Weights of a small transformer language model: 28.2M parameters.
MLP neurons of a small language model. Each row is named by its layer, matrix (down: output weights) and neuron, and shows model dimensions 128-255. Each number is 500 + 25 x the weight over its row's rms, rounded and kept within 0 to 999. Numbers have three digits each.
A block is one neuron, or neurons of one layer that tend to fire together. After each block is what it responds to, as a language model described it from the Wikipedia text at the highest values.

L2.down315:475475525491505517523492468482476485487422501505494507528505547489507499477471498495496491546514507540488499520502521545483486521520492464490528538494536526465465465486511501544519499491511522506476477526486537495451516491500470517504498498484493511490490492494498524502495477489529545507501494494469533536502488507469509517519449504476464492533509452518474492525507488488516522515481
L2.down376:480560529525481442479467498482495454518464545497506519508498529516485503529507477485503480524483505525504496455512520506462501512494473462511483499495478507521523502505537537509476515554449483515549521455474521508468510435497494505531534497531511525491498476507494538491515521470497476482475485508508478513529489474517543528522487483514521473515483537495521464463519502513510488513490
L2.down575:500535490475500484519480506540510527497467505488482564501521466487515503515501524499530522529464479489498467481520444491460517504515494517499555454502485524481479502516509508453507525512487482549487505530514520473491487473520525479491564485515514536466495557481487515496466512483520485492487494473513504476538476475502527494511544454523527497498467512477520484501531478487473489502474
L2.down745:527514492532520461501481538515472533523496508532491474521502500507503522482511507495519502493498454480537471521501518468506484502524496500465516516468503511514499483485489552554484485455545543497480469459484530515501524521466536538505494541512498529499506484481513509517488484511511491499523504508482486457520484461524528546495515481485502485524518491531518524487472501529498515547488
L2.down1005:529528485491500500525490515495499543518450541463477503532476500493489481488507486518478499505493509453474480502538471490500491477497493516547492504509518510491467491522509496489492527476523495484505486503528482484513483545461534528469505473483501525459439465533531463491504512495513482499533515487487482495460460497522522483525517519535487495487514491494526499541557495498493534477520
L2.down1184:499482531543495497534490443501510505518477515462476514485496512453515499463475526460541467493464523532506511506493513487462510474494511515515483451506465453478536467455524497440516493531574513514495462533537517489463495434492515543537520478513495553498523454541502499498491515478490482503503541482523514508515494508480495465498526493495493559501511538502524490514495514491510496508510
L2.down1310:561478487496546496494499497509514493518519477496516494479544546519533571497496511477524441512505513463488479488503518501464490485525491512498521503513497493517493470469537515451500469504516494482545527472492514481429489553508500478504495468507523499515478498495523475499502521487516480479510509529497556462501532493427500495489500511488488512534467505498447453545507482517506501496486
L2.down1414:475475490495519512461505481518538479497425529519534501504464505494478489555474548518469508485470507505492436483523481518530510484495473492489526532493501491489506513464515454522510493439510518560472479496473518536493484503484515491465460495518505494485517509506493503472484513518496503492487510481513541478524559469502526481456484497530482503487488511501507523507524509473476564482542
Responds to: Month names in dates. Month names inside full dates, often in tables or after "on"/"in", such as April 29, 2021 or May 2011; also first words of names and word pieces like Arth, ord.

L4.down27:523465533449511534527484521530472502506463480496491454461485463478479507478524507512516506476517484457484449520512487491484471479528480503464506513515493467511513524492510491473507513523517523476517489508521499501496503506519508525506520504503449492500491501519500513450503476509436533459506509472528506524508498474501471497502545474493494498522441434496505490498495451493552495513496
L4.down727:475504506468500512523512537531533472528530529511496485516483519498501495487503501545477517524546480533491498526488570521469540515462489496493519508511486486534500490449559480524498470491516521478473502439502516493492523593465452502508531527467470516516494460531483501521463484522469562493507492462465530506520490489519503512470464490481516453448470502489473520508531500466484497509496
L4.down1021:505479506480511510502487542541481485519483478544537488502522496481546592433519502493498518492497456426500518450488475482504538490507475495446496497471512515484466503474499437472494539510481490469497450529532482492492518500536484530496519510494477493500463516498482519507470460469483556466518533495504462486504503493510491498456524504481487525506463492493514503533499518494491481482479
L4.down1091:565513485489463456519473521523516508534506504491537483471506504516497526473511509496469522510525501480511491519507506512502504483476508483491468492518505578495506502438493508507559492517558497470480498524466476482471494477517474506512509500524447497478498482504504483479507536456481457460456511497505507486503517505479470478499486521501544510524491515482518496515525503502538492532497
Responds to: Month names in dates. Month names inside dates, mostly after a day number or "on/in", e.g. 25 November 1120, in April 1935; also decade digits like 189- and 198-.

L10.down124:559510483531503472450485477489472471535503501508473512521517524554472515491516497505517467505497469543529572515503485492508443474477493506525474538494503524460508517541492492533499530480490472501473440533502492463504475530478508511488455517494491522466453488481482476492504522468524500458506514526506478495473472499487491518506445528530528540490557511535463470496483502519554523543496
L10.down808:521469513555506531447457491470505463521463509490452475498522551522513530483531484512530463528498472503541550464490490479522505518487500474526492504552513522500508520523483507496474503517495502521485515509514470490507493518527490502479460472498535499469476527490482477505506520497515523497523543513480457520502506464524470517477525540528475523501501498505539474496513532527529514513491
Responds to: Date-opening tokens. Start of a specific date after on, until, born or since: month names (February, March, August) or the space before a day number, as in "on 18 September 2023".

L2.down194:510516459499495524469470517529500532513503514502554521504481559481519524488502497504447518449467458526493491469500530487489547529500535515503501480497477469515489557526457489508521489505493512544550483518528493483520493488512468497520502489502515456543576491507503507521486520533481526522502505501505538469514505512503490516489456507491485547525484477474561488479440502539519444527523
L2.down278:546529474482539506481490493535525517478483525490481508475471566480477487505503491490497508494501516513492503478511544515476494489505514499514506506480475462520513522515514545509534487475489514530547521504498542549511539527519490512527529448497530491515508507538447505531479493513465427513511518457423486495473493492505480483492523512478457539517509484444540524503493470518536499516506
L2.down548:522524506504511524484497499541552496484504518515474507530557511486427489462546525489491491495493519511517475500514514475498517438487505517507546496515464511456546511555521474501493465530484490495509547481514511522513549501505497459502529553521514470520513491520502493471460525513505492489527496493526476493488537465493467488501511509470539510475486500465542512467497517495497466512526
L2.down981:493516473479485486515497514491538531476458531545530494516482496470503522467468520474490537502456503519474481505485522504457511504501460459538525504487476465487473490498522491490528483513490471497506482532479501529477520471474522482513511521472507429520465517525493503522461524524514458536503472526490460464488449487490511466462546539483517494511487482438530505474535451513512465466508
L2.down1028:501502532492502507511512466505543492482487500525516493516460520511476518496539533500495507459498502530511516489525500472430524461477474495508488541459491485492490495457500495482510522463515496531488529482521516502516524516509537533492507488488511531526517494552461472552521531502478492488472481514540468433492528477537512513485504505489444526487527483535510523533490475533497506526490
L2.down1084:502508479487524492478476514513472509491523492510532504528494546537518486518444494458480473496514470488473481509496544501476515523501502441515495517541467496547475477543488507539516504539507517455512489507515536485515498451527487524505510474501464463556479517509492505478465527458503519523531527479512479485494512525513492536476498468500468492477506468472504526496501516528487498498496
L2.down1407:479484518500464471468501548450487515509498517486512503535470466512482509518512490507479525508490496484462530490479541463513496475485453486512461498512522500477517519502554494517506505517496493516520509484494523427507566531457515455477529504512497458465501519485496514529478520511574474496516536504508484517493478434521474474479521567495520458498473476475500487532497505474452461490459
L2.down1427:506513484487483507487506516498526488522494519532525495508504462479490523477523536480476490518506476501436503468500491526519506533471505515525477502494477478499483502501516505508489465510489511517510512514487523516516505518485528513486466502500488483491543489505484459508447515496560520587507516515488490501481426503493498505480503521502467504505490484479512526475512490517485510517486
Responds to: Word-initial stem fragments. Partial word pieces at the start or middle of a longer word whose suffix is still to come, such as Loc(al), equ(aliser), leg(islature), incor-por(ated); also "season".

L4.down434:496520458486517482478475540512482478500524481497495513482519481489479448502506462552479512505488464502486454489491496452472504505491521517481573529535495538519486483497486500531516475487506507480511481473493464567519465486496490517510499482535481483520443477466455506508489548497505528503532521499482464510492515512530473465557447466504501485489518460502496463509511494487464498481547
L4.down647:509524501541495491451482534546484549514518511548511508510484497463523528499501521512503475465543505498522478492516550544484481515459472503524578486478465508516507536517512493521556481492518528476503459534475527526505521507488524478514490425500512476489481453472483484497489528501501547524494533491499484491496528502507514492504446495516489498495502486498535483526497492481492509509505
L4.down739:446529487553523485512514489492495505517511491515502483530518483456524489504524516512528552468481460500500544453499494509515505542546450482509518499485501512594509547527541481494493487504502501501489490481477482475526506537514540505481494500506530507515527493499510542549524521475547493517504525498495501502477503499449502478494500470578533467490511491474499495473468480482464511496491
L4.down983:508545459508489501481537478498514502496509532519522527502516520498515489441516508523455513506502511433459505541517480491503524510501470493506493486469447498543527512501525471487495504480517493515504463504487499532511474533453526468500503477504550480516458469523510507481470547495490473493529543507512482497511502505523531519454529473495479482499493456457499537495494480524459478473494
Responds to: Sports text word fragments. Word-start fragments in sports writing and stats tables, mostly footballer careers, e.g. sc(oring), lo(an), ass(ists), stat(istics), and "not" in "Did not play".

L10.down318:527500508527505492520476501463509475479487452515448496428500480443500487507474499531466499531500458493509507510426527514498492488483455556519482467529500512510449515483473518520498529511465481501481506490499489498461503545514464484480521525499499519475511508502516492492506502473556498522513499533536482499523481457512472470509527529475508548498524491467546508524505485491485507494512
L10.down931:495501530541481508471479501448507466465531490502461454528487458493529498499516518525421471528465497476541478504495471483499470536490464478480533483483473521516490518511496517497499511481502459519527463535495506497517475472499509501535499474519492537524485518504446419490488507523547484525524504494508488505519534507508493522528504526512504507501503479479492500515515494521522488500492
Responds to: Field-name word stems. Word stems awaiting a suffix, mostly of fields, professions or media, such as econom(ic), journal(ists), academ(ic), cinem(atography); also whole words like music.